Weights of a small GPT-style language model, trained from scratch on English Wikipedia.
Architecture: RMSNorm before and after each block, rotary positions, no biases in attention or MLP, tied embeddings.
Training: a variant of Adam for these matrices, 887M tokens, 6302 steps.
MLP neurons of a small language model. Each row is named by its layer, matrix (gate and up: input weights) and neuron, and shows model dimensions 112-239. Each number is 128 + 24 x the weight over its row's rms, rounded and kept within 0 to 255. Numbers have three digits each. A neuron's up and down rows have the sign that makes its largest values positive.
After each neuron's rows, "fires on" lists the tokens most often at its 100 highest values on Wikipedia text that the model never trained on; "fires after" lists the tokens most often just before its 100 highest values on Wikipedia text that the model never trained on.

L3.gate654:173092079170110123123165158108122105146084136173140110105148167136122088089127093077106110133128158109127146130187126127115072143132130111100097179132091141136131169179123111118155138156140152111133149155130130141120155130118135151128153121125141128133103110134184134166103092135113139160137176128100109110134154131129138170112137120155126117126150107140071131096163136110141120150137
L3.up654:121096109184093129165188118119134159113102138115119100131099158164149107136147100148143139144096127120135149114141163074113086085159119094114104153114128113131109085104111139169121152109121120143111140152112129121146126104098090117148133128114090150144111154099149131117161129110118146139136168114119119174121175199177114148101148130140136148151177157149117141083123116136149143130129
fires on: " |", "|", ";"
fires after: "  ", " 0", " 6", " 5", " 3"

L3.gate738:134167110091125141146105143112111158114104138162126120129133126133097103160164148173127129116121180137123139125133116163110142193118190139101104133142121112102145114112109133095077119085101152138127094126145149108091144165141111109100133158114103155114119099098131121106110158153085142107135131144114154103119133125112201115128109116153127127138102128144104133121140099119112166117159
L3.up738:145098120120115095117155147156160124110122125112151135150156131093180158093157140160131167170145152131112123145183122152116161107124157104124132078121143095151117120159144140147124121103145116108148141129087148157106185160150104109128154106131184149148130090078116142127137105093105110105104093080166122164100168132114112135151086140112159139094137119145130133161146119152128103136121
fires on: "-", "t", " General"
fires after: "-", "L"

L3.gate1285:169123135108091107170070140121134107153135118135125143143145146144117101122121144121116196157112153100140143117141099091119114120103128147152123130131118131083140182097127144088110120126140141143122155138150103188105075148086114098159163109088158142139142113103161097086097115152136169100087101158117132144157113128084114152147130092141115165114198107124155118114120144091099168147092
L3.up1285:110145136127140088113163132161154126106099076141127094100142124126142142141144104129158111146155152117131111100192135132105112158127198120177139109088100119111132112138139139136117149102111118112153065144108172131116123135108113142124132120109121128101126134102117131089134086177138106119109117123091112129097163185161119143117123182144175149125171128103133122122096167103140119144126
fires on: "-"
fires after: "-"

L3.gate777:087144144140108114111143126123108143137145104162105133149150118139152116106148115161154147120116119156099151113158102148090086085134085129124106099134083082091077123121112135065141089147146103115108137139135148141101116125101067132124137097106136099143109104110113163099144181120123120120125137153112120170140135128129153131133141114119124157123120123122134132105152130158114103099134
L3.up777:134117065106137160139115117097113128133136114111110073077149151138100143136129154120127084103167092102128110138136148110115110127120163103144106157139149145161144160138167124130160137158098149146106122122105133119110143117137137140123141134162120143104104151151153082150112125141098123077114143075113139142172119147161158132165114155120120131125127110148108135143127138091102114178111
fires on: "="
fires after: "="

L3.gate984:147152093131155160130142147164118173143086116129136132084144159134144132094154090134121125153173165150151141149090093107097154162123166157179164108141128144144137157099125118114111125097142111063108124114106143128070131140105139175117121119127124128108169105121105121134126144142148158119131160098121139083145153136110182124140112106114141145128150119122149146107131149167129120149124
L3.up984:070127157147107164068117143140159097135131132142081083140118098108121102160152128149141159098135113135124137147118110122141138101122144147159101135122098097162142120170128117141111124127109132176160083126145145152143091175123096160140123110096151109133092113103167127123107114122099138123113090128130172141170143125129114120153125125134134165147081135090167167119078103125120121138129
fires on: "\n"
fires after: " |", "|"

L3.gate236:115136145118166162096140134131150147100113123153135098155174114114128089091117143095114113151135153136095165118175152117140111125130123113087119179145127100151099111093125135134116127121118129144129122135113101175128108122152120114114128098138133109139145131126104096137148148140135115124130087150165131102123159123102127080150116141138122158173101118097149127072167167097117117095141
L3.up236:105115138097119114084154134162110101103143087123142127145132153101107107151121124130153114139122137161105138095096094123111103144117104143129157144121104123164130117096144119084151124113114164109128102167129108143118131114096114114155109127092135125110105091112136146125115152105142128151143121127100132140155139124090116141142139126094120169126148164075148130123097131165107149115129
fires on: "N", "-", ";", "M", ")", "\n\n"
fires after: "″", "\n", "=", "\n\n", ")"

L5.gate1202:141120169146079115133093119101155145141104102168087156158110110106138184105166129162135142105136117095088121102111132128103134123103149122166160110105072131093102102101085143119122140100122135080167131147156138122100129157132161156097165131108089075165144106171142132134073162102115142115103159120119136104121103137109105096148101156123130139121129153119158110123119140163172136110140
L5.up1202:115110129097140165160128145111103095116135067162103097165130101104144112108115138155111158156129133153144119135135108146113146151117162132144126116131135131162096130115134168171109099096081102135108132107155166109091123141112138108154136130094131152097135131135122149087106131108124124042103114143133126120119139080098133145096163126148122202130119127162114158144111121124155140126146
fires on: "|"
fires after: "-"

L3.gate986:152046137138115141143071142120168227136103143153137102128088129091147159085145092187104171124104130102103115116117096126130136074114109145137110103181155096129133113151122124109132129074118130167144146106129117111115131150097111139131137143123140074155111116107169097127119169097140120121125162158098102142155175139133154109125083148124104149112146155079160128134132166121111157118128
L3.up986:178127134128088104102073130120162143096114145149120164124119132166132100150103117115146115079126093141138118151124181132110129132117184140137145120147121133114110142133093109137092169094117100151185134148137159133157116137148106102142141102125096114125155121145118121115133153171139129125125132147171126100154145104158144174142113139125090143082116126133119131142137127116153110162112
fires on: "|", " than", " to", " of"
fires after: "-", " more"

L3.gate276:100144147086140174067149121114115138145095164140116093077141108116073114103110131138149147117182133162133134130107147167086073118122105097109142116125131120129138106139131088138182118150140138109135123165141122127126116115109110122144118113152153147161128119143169155121107120153054120135115099119120146168099147113125132156138147116132149117145122135113136078112159070143109095107158
L3.up276:137150140126104155089124129127125127160147112121127149137156115160162106106110118154146070126133166143147131104109164160129148143104141111139100160114135069128144088126117145126167139119122142173070153141093150170146140105094156169141142119090147135174099148150100117118166134160126113139113104190130089133102130141121104182185117146139123101123150153153093154109163124128117099100118
fires on: "s", " |", "p", "\n\n", " an", "an"
fires after: "'", "ud", ")", " Length", "ce"

L3.gate634:133141118100135133086138186114134103161103142119134191118136121113135117154144113142111112126147132153133143111147137119126127137120119051116104073142176147134104167129157126087151162116155128121141129157151110128133111140145140120118145125099122151135154112145139153156126160121138159140140130139163149148146129143106104152124157120148108166161106156083141089102145075110109069129123
L3.up634:107107127149093106115078172123138143131132190152102153127120138059143135132096114150139106099131138117087116081130098139101127145093173136172112112161111163144118108116120105118138091076151101132096135142120169119128150084128105168111116127134094134141106108149135117127181145155152170109117116174128124153148118117133142147135110143145116119099125125124185102107133125105134108140076
fires on: "|", " |"
fires after: "\n\n", "\n"

L5.gate611:112148144125144103129106101156080132146086088141120111114137108141126155130119183152120108126127154150111093139126089101145158172097108155159125157111127160124120077141097121154060156145136140133101108105082093176102144161121138150146140079116099123132083105162095129120161121130128112167140159096122187151127183095154119148107145141147091120146112123131098083122092086126125154154125
L5.up611:127112084112148140075110102137117100094135137123103143069125116129104147105128122112120127115155118115110102134135114126140103149111114117083138161118143142132133148098092136078104094142147119139144095138157117119107133111105098144105113153107162138157143121095092106115154175106121121102184141130177097122143154152124120155127100122142128134145113134125158129142120116109143127145139
fires on: "-"
fires after: "-"

L3.gate229:134121113076154101178102140147121163125076123128119129114127145116083105118105144114134155172109136139134177126106112134102108155164131093092139155109141116125100082174153101086139119117130157128160132141125127135156136158105153089149163092151151117082134152147154085112110124149090108123126122151185153149104109116161136133093131127126160147137115130122100142126160093115113097131119
L3.up229:104104123123142136105159094110157103121125102167137119153141085128139113076164116135132125197135155118149173137173141095089142130157075084153114188121122133176110128114114100132130144138067126102158082130144100157162163164108126106125106175121111144117138166091133131137137117134098148112133154159145150110132148148128126097147145087127149141154113155128103124138172130164148150120120
fires on: " |", " Total", "8", "|", " Year", "ted"
fires after: ".", "|", "-", "\n\n", " Team", " Name"

L3.gate712:122142125096131158118156131140127099144142107104113161118171136081098171091136125125163196168128129124141147101148091129106118171120129134089135137147094124101113148128150181132157100145126117124111137086100117106121157163161105163128142083153158131128136093126093137111123102133136115145172147122187124139099094128157156144159193129156154154105178096120149143114114085145097129157140
L3.up712:122107113147112089142119138108177157126130151097144090145114153129093140116126076145116131143134119136144129114093122103167091154093111108093092090109087163174121124155125108139139134142158127137167152129103082171104141122117099095139138115154132150156102138153129130112144148105116151184145181111099141183175120102137146088151165154102083115133162132119129117134155152087121118081142
fires on: "18", " 185", " 184", " 180", " 18", " 129"
fires after: " (", " the", " in", ".", ","

L3.gate1005:094102100112103168119099183090161162159121103169124131133132110103126140123154134133138110104153126162115134155164097129113116108090114147127115169149109141138122109154092118105176122141101161120099105137131094083125124172083102125153122149119135137115099113164160120140129127108115157146162149102119143121109167121107125113100112152103103145105164155112103132096137155088091143094149
L3.up1005:114118103114105107101104180153100117133164111125083106127115124119124075111142149139135116132110133112131099142152133103155120096118078144163143138133085125092184108147127090131110171092140137114078150139154116116155122127150146143147129112120158129139099119159114101125155107108123150143108140148100128140170125121131112147093120103126085100156103137112095132128114141122128155151156
fires on: "|", " |"
fires after: "  ", ".", " 1", "9", " 0"

L3.gate608:114110138092159120112129137084112095141106132140101159091105156122127143123115131070148132130139128130149116147143127116153095108136131177134171154116124192125133115101143123153143169082099130166100114115131166129147145137162161111158127132105184105158116104144146137141114151124146082126120096130122113109124148091118159149130097102142163151139185138122130121131130118131087110130105
L3.up608:143111131150082180117115142138110102107111108132079118152170135120099105162129147163132150110102097110110125166158127134112138144136139126169109107136121119119091099163117137089165141152093146087063161093047125159155092109130131092146166143106143146119137105115112120115102106109142149117143130101182118093134154139111123137123146145165149150146115085130147109108097066127095138141148
fires on: "19", "25", "M", "23", "17", "13"
fires after: ",", "′", "\n", " −", " +", "\n\n"

L3.gate421:159130178109123169129146182146178131131062108138126154146178114140083117146094118103103133115131086112114160098158086118132140123142149099102120117153127130138104111114121155094146130087115134117171136133128099183145117129088160115143175162101166139085175129119133135179121121092125144137123109134133153152113097094129093176155091180130112124121135148086115126131151098148138117114121
L3.up421:149158143137131142128162182115109130126099163150121175091158111110113135113102123137112103086178126135107142120173119139096104127124165111156126092147140116162171147138094120131117119131180140155140129120159133110149155121127134149119133135127147139161158121153142149113143079132128161098159114113150126137143172094136125137140147156122115160079122168123149131129168112124115100106138
fires on: "|", "-"
fires after: "\n"

L5.gate781:149105139112125113142127137074130139172127128146136166097114108118092168113151098084142125110127125090139094112124150132101141118141126112084106106114104135128102142124072126140161140169153151140111123152113132103118154163129148115100123142113114131125111110107116155160101116125120124145148158111150161158151109118108100134113119158162091165105155105092149110123124130072166156142114
L5.up781:104138140127146121102150094164097167127094139145144104124139122103109117125123102132163157102134120136102122100119141169102130099130140145134127142158107129127109120089106127120148121120133166107108148153173124137088159166172087107168166149145136170157104128147113163104083118115136141112109083145123167088132172113176170133115098127142149122139149103124166106097103104143092112108128
fires on: "s", "'", " the", " their"
fires after: "'", " as", "s"

L3.gate1003:160113206104111147103120133155128109122127091155091116142110129127135171133120131157124117119120125135096138094101117140122131116133169097100138125112128134167080094127150144142093117106167137145119144141164122131106159090153145142123156118123157130138100142146104130127099095125125135115141140163145130134112139130116144151119135117111111082100164103118142103147125108145139150082171
L3.up1003:139098088144141147114130149129090126098105123151127135121140126108118106138097097090081159144135113151137145130071104091149133120121156124132170114112135158096100153102113076120131106138095108146143127149192104154138129140087158100140126113141158130130140174166145100132096142131111137086129114091097161141089127146122153146107137114145111153104142107106140139106100124141120183085195
fires on: "N", "E", "W"
fires after: "°", "″"

L3.gate1125:159173171079133157117093139168116100137128151128103164123151157128135116164114129129101153130164127143089122086119119126131133137128154182147115146124102089044086116148156102107069146140105123106107145087144100131086115127101122112123138145130143139148138109137092109123121106161165122118137142093128146134106142130081121140119086141142152149126156090106188135104119160143126109106103
L3.up1125:141121175143139138135106148101135170114176115160132179117152113140110104136131115145101158130155123139095157130120131115124152144096115153148126131122151147134118082147087130148126105126114110045070123087168188103150094107126126101119133128134152127100180129117156111079142117113165124132118138117106126114100128152103159175141141124152123172114100126139110147160094144129089123107100
fires on: "-", "qu", " in", " ret", "p", ","
fires after: "\n", " un", " Swiss", " Ben", " Alb"

L3.gate994:132121146123149173164105158104109114143097135159173147140172115106088126123136113165102122158131096137095162117188102103129148137135094134122135112136145087137090094092142147136144131118122141121170113116107159169120116157141106113115154107094103104152152131142116143141159099125158116120163120127168164137151160135105089126137168106130149145103089150143094137089123118142121151141118
L3.up994:143122138139128147124139121160172150139129125134115161137152126113099153156149174151079164165135118136146137131075087095133115166148168132111140143153170116133133126094168146068135104158119133178131138149114127186144091140107155089142116100165137140093129130167129110085100098171113129120126128102163147129116118100086138112145128153104177135109155152105141138118176150122113122130118
fires on: "|", "fa", "mo", "F"
fires after: "\n", "|", "\n\n"

L3.gate915:152110091137128132084102134164179140092119115143124084133136157133143124109065134126118130114109099134129118120131109154166085113088117091097092097187135164166120131134073161103157114109109136147160098143110102123132127124114117164135137169140196112131117133142129123146135110100145133133134118125099163109114107099157128114149145128130136108087142095112103132133147110131138086135169
L3.up915:147105133151122133075114110115158152089150151134124079092141130148104150109123123142144132156111131135114138120128144104164115115101153130128163152145122145135114120096164165147152107091138124093151134128112100127121111160148137119185145143147178125116143153122119143077127141114123129117095147137083093096083122087149149079124137152119119101111121078145107109152123088147099117125151
fires on: "|", " 8", " 2011"
fires after: "  ", " |", " the", ";"

L5.gate581:184146129104153129085110124099102106116156148172128106158172136066100106088176109118120151121166137153120145118122145118125113120121156131123134122139095105114079141154127132134165119108100130157103126137154075092113110129095123129134170149093125118107125118109110150135145117148138163101151137147154115146149145113121085170141117086110101168124119080124088134108116157109124163107125
L5.up581:156066128098117117145117145140139120149122145099126118127091122127127124124128113112170135135188103097101132132134105152179114111109134122110145142137090177102126142147132113163114195121114111147109112128111159095118113129100114129104110125093139138113106107168077117134128142123133126122131102114127119081119095123086118159111108103102117142160128122188138124111089104115082144140161
fires on: "-", "."
fires after: "-", " al"

L3.gate368:127112168148154151141115116081155144110160134123126123152101080078134108145126090130106132132163118134162139145124117131141177150098104138133093153146123111092107130149112167121146115185148099120217102044135088148118153140150113112079126145124142128130116108116118101138180149101139134117127139132135115137145117114140172170101112141128101149108141135109106112087106145118107144083138
L3.up368:101138140158078126175138135119122131111096160133106130159140106130106135131104142153174076134081160125178141110114133146124120138087154153135156141151144148114142146147155120105125101163151120146160144153123120127162131164110112137132124129145120123124171123092126111110144122163102114155138120152165137122087093112105146158135132084150120116136135137131125082119153150151113092118115
fires on: " \"", " and", ":", ".", "\n\n"
fires after: ",", ":", ".", " .", " that"

L5.gate431:142164110104125131116129178143139088110113132168125120102150136135130116126086143079098155146182149096138152122125138125124076096132157141134136117170157163191148133172144133118097136139153153121066093129148103155148088124083098144114101084083150113159103099144169160101110132148138144147118161138125099104140176121094104134141069133116108179112137121109106128112113136166122142085142
L5.up431:101156130136161155077091110161098128099131135094145112103130127164110125137138125119166129153175142145089106100127141081142175092147118144114116089155079149162093171152155109122113126127140133092159147133111131150144139107147122103101125147178123113130126172122163136126116130120157163138119119139097119142154088138132132155106117114091140065139137115134119115110142129106153172125116
fires on: "E", "N", ":", "-", " ("
fires after: "°", "″", "\n", " code", "00"

L3.gate432:135135139105159127122151139152144112125079141092123156086101194144134180171118131117162121095136143114083156117123131156140117089123093113105152118135083131139114130129148135170162104159116146102127143124152137124126126141133142110134153133180179152118121145144116105085137158135111093128115120071132138101129144115093145182102161135123131126162120101168165103125110118115090126138116
L3.up432:172146162106109134110113180102114129102111108149112168134076113134130112157105117153108110105123138110148120121103129142138132147119135121117112166128134120115135148112090169118085138115119099080133099154142119170109148118113121128164126109137141103176123103117154132164135142137122138173163139115144088123138108132078138090116143141111122118109102109151133156136082140094104147143094
fires on: "F", "C", "2", "3", "s"
fires after: " (", "-", "\n\n", "\n", " \"", "="

L5.gate311:151133123111106128162094130116106120099128140163116092102109138076152145138095155117152142130174115128124087115129112089126119139157106105145100147095111117165127083151119127113143129120146127115127132135126104110138145152089156124112075170098122109106087098163102158103149107100118165119123146091159155174095156086138107075120102129101123087091164103107092127139119105120111137118170
L5.up311:132110102111086101126102099116126126109100137160126130127099155114101131109146134141118145148133179135113144136084152107119083166090169141144128133145129162143111123128129119147132058133107134135136168120155138117128147127169133145168126148114141130151097150129126169117114139122155142190127149130126149106096135158101112117106165055127111066093074133104107139161131164142102156173136
fires on: "|", "N", " 116", " |", " in"
fires after: "-", "°", "N"

L3.gate21:172101129104143152097128165077091161122099148164153163127138152072096172112149135126088144105149158116103126106146107157150121154156146109127146120133117131153130102207145118110160057126125177148130122129132144122142157136101108193121144142128137153136109133061118091077096119110116127124139138134140113129150112150144125125143127169130155142121103114123130116140110126122165128120149
L3.up21:159126107145076144116107106080108177130123177117164100127142114127113140134132156093161089102098122134123140115142135175176124150175135147138102151095121132155107119182098120138118107160105148152118114120142117146185123141118113149166112085089106092139080144132086100116099192125131142134113139104127185117166154115132089101139130140172147104094097126139162102146141158120152120105131
fires on: "\n\n", " Website"
fires after: " |", "|", "-", ")", " the"

L3.gate43:153113148116117135160086096108150123099147132139091135138116160129128080123082124123115118110093158093122127113156147124118122166094154139097128099126079182130172148162138138092140135164180149075086123079104119116144128154124138144152118144113102135130123139139131139112139090144134138114120110164148136140137113095129151104139131108126102141108126085116073158114130151154095103145094
L3.up43:110124118108119086110121099138095172138126110155115148093090132137078132167149135149119121125152148130116155136153130100127122083122131097135063113114142145125111111087127098136107108082133083097108124144127114124112113114141142132131131133086148114156122138092146089136134122095170136133118128157103147119138106159125129135143082095091097102108139138099135079178140147116154147142127
fires on: "=", "6"
fires after: "=", "-", "."

L3.gate239:165104121204087158116117193118129127130139104135125139100146143120096150099118078112141119131147148109126132133181119130133133123104139140098128136128117134101114119119126139104144103111149119141132164134108124143177151130120102137110174152105168093120145117157110085151132132081134121118117088130105085155112105098094158138158130168125100124134144108126117076121111148117145114132128
L3.up239:086141117172122183116175117173113133148127112137120116126154136120135120162123139106134129082153109163092128149148131114144135102128148086152115169099116146155069106103109172140117119123125113076124164144122144121159128087137131110160143156082096147163192119114157124089106151132115129137167135095122127100131184085112085151133133155110123122112147127118099143104065148093137147154158
fires on: " 0", "0", " 3", " 4", " –", "2"
fires after: " |", "–"

L3.gate1184:088110141152115175111109140114122125151110131147119113142142193071096138148146126123102129142108155125079131145150141119099136144132107160093151098158136148113076130117126139080131123098106113100111136118113090155149077118119143099142146124106142136166154124142147138143135111094076115129149125149142117158119094104091160110104153092098133158087104110098094107133163084119130092157113
L3.up1184:085119115125106140131127126126107158162115117129146115130125138142148130124114196163144111131157101143130140147141160118100133098135165140122085136148158098130102152113146109129123142116148151131148134105090095107139123108182132110134121089152169160151127121099110069169117092118166153117145152116179133134122134137117085103125111151110159155128120108164150134112154183169081155142114
fires on: "M", "O", "G"
fires after: "=", "\n\n", "\n", " ("

L3.gate643:132095132160133121075157151129124132103115075096118160169082115102140156108116128141166153096144142151109167113169105156125102092125139106139141132121122131113131126156087128162148127133103150128119147149144166133122138121177155154142122170125094081152151114130085182112139094143109162159133102145133129132124138104110118079136123125147073085152140091094116137112124124129132088129100
L3.up643:108116166169135118130165129132099143145124130146100133140169106098120128114123102118134137157151162111110157191110139143140126139113096122122098130131119105148154131114154143121118131128133137120111085121152126098121112136110128161123152117137142121097140148096099110139131109108121116141110150126106090146129152115120108124126169100122075138111133156121122126132144132139126119109139
fires on: "|", " |"
fires after: "  "

L3.gate475:124154154139086125081110133148126094087122137109119153149122116091122102143125145100107133087113146125137131118119108152113107151083151160131139153138132149134089150129129131118134147139134166131188078149137126126142104177143110107126126124090132125106126129106149140149125166074108143172127115169105156100094145130109147163083125122146102127130122082113110126131098141126125142136138
L3.up475:122137153128116112153139120111150121117100119126065113139123126125145139141087126123098139103116153130119125147145106120170120108129132139124153159128078138113099116123141164146109151065104137061135142090129121128146113117119096142166148140103113118108104151074142101119118142106129126101104103131141103113122129140123149182114124121131130150151156148110137121095144122151143100130129
fires on: "  "
fires after: " |", "|"

L3.gate393:152123092128130123136131149141131168166154136135122182126151148116087129122108137188155133125124116129122142129116149088117094153074137130124087076117131121141135137138087119138116093092060173086120119131139130098109186152084072135085163109137148081145130097122125130114157098115143123142129132166133120100102133140095146148133153167147134158149129143122124137097143112144156094140134
L3.up393:154148122115118128151111167137115109161123151138152115147146120115111140153108160126122123135162103077117117124091121070100104134147123160127077133112107155136150123148135095112125149128090141092149117110122125142154164168109139110116125112164158125157121122150096092117104094092119134147112113098102159103128100115123147086122157114121126135119158167128143191147140136148091159145148
fires on: " 18", "18", "r", "l"
fires after: " in", " (", "–", ",", " In", "M"

L3.gate821:123166140138172113100090137141099121139153143137125106106136121134122108099124151136120141132166125138135141134132114100178119112119133152134177132141147158134136115135065114144092123140142153183124108108106151163176083113111125117111100132141118133173149147102059180109110142091128167165112102115116097092119142124141137118096080113096148152115155099141171125146086184121124146117110
L3.up821:132120095114136051082111109115118139112091098122150150132150113180132119120101148117168147114157133115115127129140103090129097118122127159100148113142105160117110158104129103083120107128145141149136108127142138133137134107152121133110100166153113160086123145106112151090172128108133141111142133146113104161124147112121133101110142121107165104096122119131127160102146136142114128112087
fires on: " |", " 7", " 5", " 4", " 3", " 6"
fires after: " |", "0", "s", "1", ","

L3.gate472:118092128150127136169111111146129116123137147171094097151149107128112128126120097144137127135105201134116108123129151124114130120088130125169144096167091099124127106136111106156139099142144112103111096161096104103103103145143107141118127088135162127160120094116137108109138101151091109106116129106172133095113145105124113128124114140124119180131155086115140071082127142069141135137126
L3.up472:145107121146086154145101105141109129145141148120102138112148110163087106102135152158139111103116136090153105142095118128114155194126175140140117114138104117130127111158096109114134161103097097136093097150107130100142137144129182082114104090130157138139124131123097155133119100122139163109101143088146128084109094141130099140147139167145152165150117140148118131147166125130096117105114
fires on: "\n\n", "\n"
fires after: ".", "="

L3.gate208:160144097108130121136107129113162147161162128122113137139151136115097143136126109129128163100157141124122146187118096164139081140166158159098147126144123134095103115139105140096158141156147129116151147111132080112132143155129110116099184107081176142143080099125134118083128144110098124132143133122144145158149104107155107121117118118134134095125127107171119097129129114164121104142131
L3.up208:138140132146124120117138135122162139123139126148154112120162126089135190096116116134146101130127112124146124176152141195143126186102122146131119121078134113128170135122146161149138128163114119139161109142118112139132127165143120130130159130115145167097155177146121094127151157137122131130102085119135097158112132125113132171059123144139131148117128127162159107127111150107109108136162
fires on: "9", "8", "22"
fires after: " (", "\n", "-", " +", "–"

L3.gate724:121148148096121118182124145153142101094132132155096110197176116085168193100100135121172127146130128141146167064175091122155117134120125110116119124162134098108079085120109146137071132096086091077117151105110150065138165149123141092126102142112106140140151121132148126184159147134112117151104078156141127119148115130156143123102113131152122127131113136101174150116131089127163119117111
L3.up724:107132115156143133155111123149153134094111158153036066125142090139162117113103137100131100122180154118137128127140144157143140172159166123112122141149134190109139121129127116125090111065081113097099129096131123111113125136126142170145127193129094159135139124122135102114137118155120114107144140125132109185158166129125124122137108157166153118111137103159141134174107088157124153153140
fires on: "  ", " Den", " signed"
fires after: " |", "|"

L3.gate1269:177111105166131132118123159115183145161107137112129130111112133108143114098087116141105145114106126146121155161179125149118121120153127148078122167160135122079124056147145131125150149146154113149141150144168107066122075101119121153121117103162164094184157092131171111101124102152108170131126103117123111126151173080123157126153107088143091140090109126115152085147130159131101107116139
L3.up1269:181128165100145116139125160111158131132099155102142122101114155155118119111108155153148122078152114123088132128139141127171148114177123110108153186149127129132137087130117137113129137136119131139184185106138151110164138088152116134121120117119153142156141114125120135110088138123144154117112130108119117113133107088138140105122089141122160140106150160200105133146088138159108144113164
fires on: " 4", "3", "5", "2", "4", " 3"
fires after: " (", " |", "]", "/"

L3.gate400:093166175113144149133097136137071156106136168124130125113160099125130151119131101103104140101073112158118111108177144120094151108133146098098134120089071143138088106126101128174133116184180161127094092160140163118108129160143115171100174133137172103204110101132141131149125112141075069122138129118109104144104142115114138150100122181121114144176107134148146123125107108142148102119150
L3.up400:105124151119087119111129139089147131192102139097135111172091128124130137115104148175106097130153163111116132093129120158120168146076116152155145089126102106115123132148115108127156100146109082093134118121093109166128150109124140080148143127143086150091090067102141113142146139123168131124160089177161146091092096162117180137108102115126112038154112148117103127089159117091125058128128
fires on: "s", "'"
fires after: "'"

L5.gate755:128095136147103135149129179131134082145114141097137122135157151093125138117101140129115130183174159169103147146142081126168092136124144133114189128132122138119121158157120102127109134105119181184142141136148091098136119132108158123148137120126152132108116108151121111104111151149131114117116140149091130143146150094133109196102085117091126127116101122163126151118167112110118148120138
L5.up755:100125086117180144121125089116131124076160155119127118124151154120104127185138139112199129083103121156125122137168129120142188134129131086159100095133087099110139148148142129139150138154170158131117165152150105149149150131135124105125132128183108110096150147090116124113163119107148166100102154112127108165137095104112135119130150153168078111103141176155173128077118097120176094112088
fires on: "-", "si"
fires after: "-", " ("